Weights of a small GPT-style language model, trained from scratch on English Wikipedia: RMSNorm before each block.
MLP neurons of a small language model. Each row is named by its layer, matrix (up: input weights) and neuron, and shows model dimensions 80-143. Each number is 128 + 24 x the weight over its row's rms, rounded and kept within 0 to 255.
After each neuron's rows, "fires after" lists the tokens most often just before its 100 highest values on Wikipedia text that the model never trained on. A number after a token or word is its count.

L7.up423 [116  96 158 102 135 128 193 117 155 109 150  96 126 139 132 130 122  93 130 114 152 128 120 139 107 122  97 103 121 100 129  54  95 118 121 154  91 143 131 104 118 141 131 135 124 143 103 114 115 163 148 144 107 122 153 148 120 168 145 154  83 153 157 153]
fires after: "\n\n" 37, "\n " 14, " (" 8, "{" 5, "|" 4, "\n" 4

L7.up345 [123 127 150 131 124 131 151 110 155 117 153 171 107 173 135  96 176 164 161 145 123 182 124  93 110 104 143 146  65 160 140 133 175 137 107 156 152 139 149  89 168 161 114 101  71 125 140 147 123 121 155 120  81 144 130 108 144  95 145 132 146 137 167 138]
fires after: "|" 54, " one" 18, " 1" 4

L7.up342 [ 95 133  97 137 144 108 138 110 111 120 133 135 171 123 150 148 115 139 135 135 136 119 131 132 134 133 108 136 192  99 107 127 112 133 126 116  60 108 112 120 105 173 118 148 103 114 137 125 154 150  99  94 142 118 114 157 139 109 152 132 145  87 115 138]
fires after: "=" 45, "\n" 21, "\n\n" 14, " (" 11

L7.up238 [120  91 148 134 152 144 139 113 119  92 147 137 134 138 129 158 127 129 128 113 110  88 125 123 125 138  63 138 108 135 124 118 114 156 171 154 101 146 183 113 146  76 142  94 117 123 120 130 133 132 129 119 164  88  89 109 149 184 152 112 125 157 149 122]
fires after: "'" 18, "\n " 14, " such" 10, "dale" 10, "ax" 5, " Location" 4

L7.up447 [137 118 156 188 100 119 101  93 115 139 127 101 133 141 134 103 118 159  88  87 199 142 121 136 142 109 124  68 107  94 124 144 134 113 138 151 149 142 117 101 134 127 116 154 142  97 141 158 130 137 132  97 131 113  97 105 120 105 112 111 106 129 154  78]
fires after: "  " 33, " was" 23, " |" 9, "." 5

L7.up361 [ 93 168 123 118 121 100 132 124 133  93 118 114 153 189 110 114 156  84 113 139 132 115 126 133 138 101 127  86 124 108 114 108 123 112 144  96 135  87 157 140 130 112 123 103 165 138 133 141 160 102 134 117  69 116 133 138 120 125 123 154 144 111 151 123]
fires after: "-" 19, " (" 13, " un" 9, " \"" 7, " adj" 4, " opp" 4

L5.up11 [125  88 106  74 120 152 119 152 144 129 101 129  76 146 148 144 135 119 129 113 102 151 126 144 119 120  92 106  61  96 116 168 103 109 135 119 145 140 141  76 135  98 121 113 127 161 141 140 126 126  98 141 161 126 151 144 177 151 184 138 109 137 141 111]
fires after: " |" 43, "." 14, ":" 7

L5.up361 [208 149 101 139 116  95 112 134 104  97 127 152 168 172 127 117 108 135 155 135 125 103 148 111  86 104 105 136 112 120 175 118  95 163 110 116 116 120 135 149 161 117 102  59 125 103 135 109 142 121 122 108 108 116 142 137 164 151 110 123 143 130 139 129]
fires after: "," 24, ")" 14, " (" 8, "c" 4

L3.up219 [118 138  83 131 120 171 135 138 128 122 109 106 136 200 116 154 129 145 127 105 146 143 120 124 122 130 161 126 130 151  70 139 141 132 129 142 146 151 154 121 134 112 128 142 116 157 107 133 123 137 115 127 103 111 128 158 139 101 154 158 142  92  87 159]
fires after: " |" 38, "-" 6, "\n\n" 6, "Professional" 5, ";" 4

L5.up328 [149 161 122 151 119  80 148  96 124 148  96 109  97 144 141 111 112 108  98 143 114 137 155 118 126 184 153 106 125 153 164 153 103 116 134  76 190 147 150 161 103 135 112 118  99 110 131 136 111 106 165 127  89 158  83 168  99 111 176 159  87 122 120 110]
fires after: " |" 43, "|" 8, " /" 7, "^" 4, "," 4

L7.up166 [149 133 155  95 144  87 168 117 110 168 150 154 137 114 109 120 135  87 154 102 137 163 118 136  83 149 109 102 150 113  97 117 123 117  93 101 124 151 137 124 201 102 140 153 146 160 116 174 123  78 121 130  98 123 145 155 149 168 100 112 132 120 132  86]
fires after: "\n" 80, "|" 8

L7.up11 [118 112 111 131 121  86 140 121 140 131 117 129 153 156 126 115 134 102 149 121  63 106 108 119 127 171 139 148 135  87 172 130 121 102 131 143 141 127 126 126 115 157 122 145 140  93 120 108 108 152 125 121 140 137  95 139 125 158 115  96 144 143 112  75]
fires after: "|" 52, "-" 4

L7.up186 [125  65  99 121 121 114 142  76 130 121 145 132 176 107 103 184 128 103 130  79 107 134 125 133 116 113 156 127  78  89 132 123 104 107 131 121 105 106  97 117 106 122 147 106 116 115  92 159  86 115 141 143 162 132 120 113 131 155 130 110 114  92 131 164]
fires after: " such" 20, " well" 12, "'" 10, " appeared" 6, " born" 4

L7.up145 [112 161 105 170 124 125 114 124  97 114 125 153 164 128  91 106 104 128 119  89 115 160  97 118  96 136 108 138 104 161 133 107  98 149 133 117  80 147 136 130 109 133  94 125 161 114 112 114 128 140 120 119 130 205  78 120  86 160 126 100 158 118 154 135]
fires after: " in" 38, "," 18, " of" 6, " New" 5, " Department" 5

L7.up418 [107 116  74 155 163 124 171 151  96  80 156 122 155 204 171 134 144 123 139 125 109 125 126 162 128 117 130 131 114 159 154 117 119 140 122  83 107 169 139 132 141 140 137 152 119 153  95 138 127 133 123 182  90 106 163  93 116  83 100 156 142 111 196 128]
fires after: "|" 62, " Ministry" 8, "\n\n" 4, "=" 4

L2.up470 [113 154  93 116 156 161 143 138 133 130 141 100 127 151 131 105 120 146 110 146 148 102 152 116 105 113  66 131 145 116 152 141  85 139  98  82 131 160  69 108 152 164 129 103 105 135 103 161 127 117 100 151 130 162  66 172 162 140 110 122  73 109 140 125]
fires after: "." 41, " more" 9

L7.up95 [130 144 172 150  91 111 119 119 122 149 131 130 138 127  86 147  97 119 125 104 159 165 162 111 133 131  92 131 150  81 116 101 115 145 110 169 154 121  84 121 170 129 102 118 147 120 138 133 125 145 165 158 137 119 134 163 113  99 101 167 138 137 110 139]
fires after: "-" 100

L7.up173 [134 135 134 106 156 115 151 155 119 103 122  98  75 194 112 113 137 132 117 146 141 134 126 131 132 128 160 144  71 117 127 122 130  90 138 177 132 162 179 149 122 107 115 137 150 140 101  93 164 129 108 111 100  88 150 124  78  97 116 141 127 114 202 140]
fires after: " |" 34, " –" 12, "." 5, " Goals" 5

L2.up247 [134 103 104 155 181 150 117 131 104 131  88 149 117 140 112 125 136 121 115 107 118 127 154 140 126 145 157 122 130 125 101 106  96 150  91 131 154 115  73 152 125 107 145  99 137 114 136 107 160 142 134 135 160 112 151 159 132 127 130 125 131 132 129 103]
fires after: "." 25, "\n" 11, "\n\n" 8, "=" 7, "-" 7, " \"" 6

L7.up42 [117  96 135 198 132 151 107 137 141 129 132  96 128 153 147  93 100 131  95 106 122 113 153 117 134 127 111 118 126 117 114 106 113 103 166 121 134 142 131 132 111 126 177 141 108 127 126 105 108 134 137 103 175 138  88 181  95 143 149 140 141 117 154 144]
fires after: "–" 16, "^" 10, "19" 10, "18" 8, " 18" 8

L3.up427 [126 131 119 172 159 140 118 141 132 133 147 123 151 143 127 118 110 139 160 113 118 106 187 112 171 133 122  94 144 130  91  84  95 126 110 146  84  90 134 139 125 143 137 120 148 140 144  80 135 145  94 151 127 184 111 115 142 137  91 141 130  82  90 113]
fires after: "," 18, " the" 15, " in" 11, " of" 8, " South" 6

L2.up382 [135 122 177 116 132 132 137 125 160 167 158 100 103 117 111  61 128 153 134 134 130 155 143 114 126 121 109 157  77 133 131 117 125 168 110 130 114 126 107  96 162 122  89 133 109 118 140 119 143 133 113 138 101 134  94 147  95 112 136 144 124 146 126 117]
fires after: " |" 26, ";" 13, " (" 6, " United" 5

L2.up636 [146  95 102 143 102 133 171 118 137 133 124 113 173  87 193 128  86 115 125 141 111 134  55 147 141  92 113  79 127 130 127 151  83 160 150 132 130 100 129 107 140 106  89 108 116 108 144 115 128 120 108 140 146  89 105 149 119 128  70 109  98 129 124 138]
fires after: " |" 23, "," 16, " (" 9, "|" 9

L7.up538 [136 165  75 129 128  81 118 148 150 164 133 128 141 127 148 147  73  95 158  55 123 116 113 134 120  97 134 109 131 118 171  92 108 145  85 122 116 121 140 128 125 108 132 109 118 108 145 148 151 126 110 126 105 137 144 142 120 118 129 146 166 123 180 103]
fires after: "|" 60, "\n" 21, "\n\n" 5

L7.up543 [156 138 147 121 109 110 135 127 100 168  99 112 110 138 106 112 116 145 120 135  65 141  90 128  59 127  93 125 171 101 110 106 145 147  68 111 111 116 135 160 140 170 100  98 120  92 124 162 143 119 100 130 122 133 114 148 115 146 108  94 134 103 106 163]
fires after: " St" 18, " M" 9, " Rep" 8, " B" 7, " C" 6, " D" 4

L7.up444 [119 144 167 123 131 129 166 110 139  88 115  92 128 175 132 110 105 106  87 128 125 103 176 116 133 115 144 179 123  82 156 126 130  86 110 128  84 129 147 128 145 134 135 125 172 140 142 127 123 143 145 122 131 130 126 162  68 182 152 122 153 139 132 156]
fires after: " |" 50, ")" 9, " −" 5, "-" 4, " and" 4

L7.up521 [133 145 126 141 121  77 156 123 137 137  98 156 152 144 128 155  79 136 162 142 107 116  95 115 122 146 108 105 138 126 130 125 127 132  81  89  78 124 149 118 164 134 143  82 157 116 152 149 134 125 132 164 125 106 139 146 130  87 140  99 124 154 136 156]
fires after: " \"" 27, "\n" 12, " un" 9, "." 8, " [" 6, " (" 5

L3.up18 [109 106 182 119 117  90  96 145 148  93  97 119 158 121  99 103  57 132 150 134 153 206 140 134 134 110 137 102 133  99  87 150 133 116 138 128 124 124  97  89 130 115 151 128  72 113 124 183 165 118 135 119  85 164 142 146 141 156 123 128 114 140 142 144]
fires after: "\n" 66, "\n\n" 14, "-" 8, "IN" 4

L2.up173 [ 71 128 142 176  94 111 106 125 128 144 139 141 166 119 104  83 125 123 136 157 136 116 143 130 159 104  95 141 172 124 129 120 104 159 101 124 113  96 105 134 165 150 130 157 167 153 119  98 106 150  59 115 150 169 126 119 155 112 105 144 143  98 147 119]
fires after: "," 30, " the" 19, " of" 9, " in" 7, " United" 5

L7.up139 [145 155 133 116 123 132 169  83 120 158 128 157 100 134 117 143 127 121 159 127 128 155 139 149 123  95  96 116 161 124 128 121 147 112 112 130 115 147 165 137 156 131 109 171 120  72 136 133 151 117 160 138 104 125 124 144  92 102 121  75 118 177 143 126]
fires after: "-" 52, "|" 18, "\n" 5, " Av" 4

L2.up540 [132 133 148 139 133  96 138 113 116 139 123 148 202  77  83 122  84 118 131 101 118 160 131 152 124 108 143  58 112 138 140 131 133 112 115 129 116 146 121 146 162 104 152 154 162 132 181 165 145 123 137 137 134 119 124  92 157 126 130 122 156 117 182 119]
fires after: " (" 36, "–" 13, "-" 7, "=" 7

L3.up501 [154 162  80 138 155 138 113 112 123 113 124 125 170 130 149 125 131  78 145 141 120 156 141 152 164 161 114  62 134 160 105 137 105 124 147 115 105 114 127 126 168 141  81  86  60 157 164  77 117 160 118 105 166 173 105  95 143 143 114 135 126 120 134 148]
fires after: " United" 31, "," 19, " the" 6, " and" 4

L7.up196 [134 141 115 100 128 118 148 141 129 132 170  97 160 112 151 136 132 140 137 115 110 186 123 143 103 153  98  56 114 148 142 141 143 133 121 162  98 143 142 118 126 129 143 152 116  87 143 114 109  94 142 124 168 123 135 139 123 107  85 134 131 140 102 157]
fires after: "." 54, " from" 4

L7.up132 [153 120 136 152 164 110 116 145 150 157 133 105 110  94 124  88 144 121 102 104 118 128 147 121 118 110 151 111 134 137 105 164 129 135  80 124  86 151 149 147 159 158  92 145 116 106 125  82 102 114 124 159 150  96 150 142 123 152 165 114 134 125 119 171]
fires after: " |" 42, " ph" 7, "|" 6, "enti" 4, "on" 4, " the" 4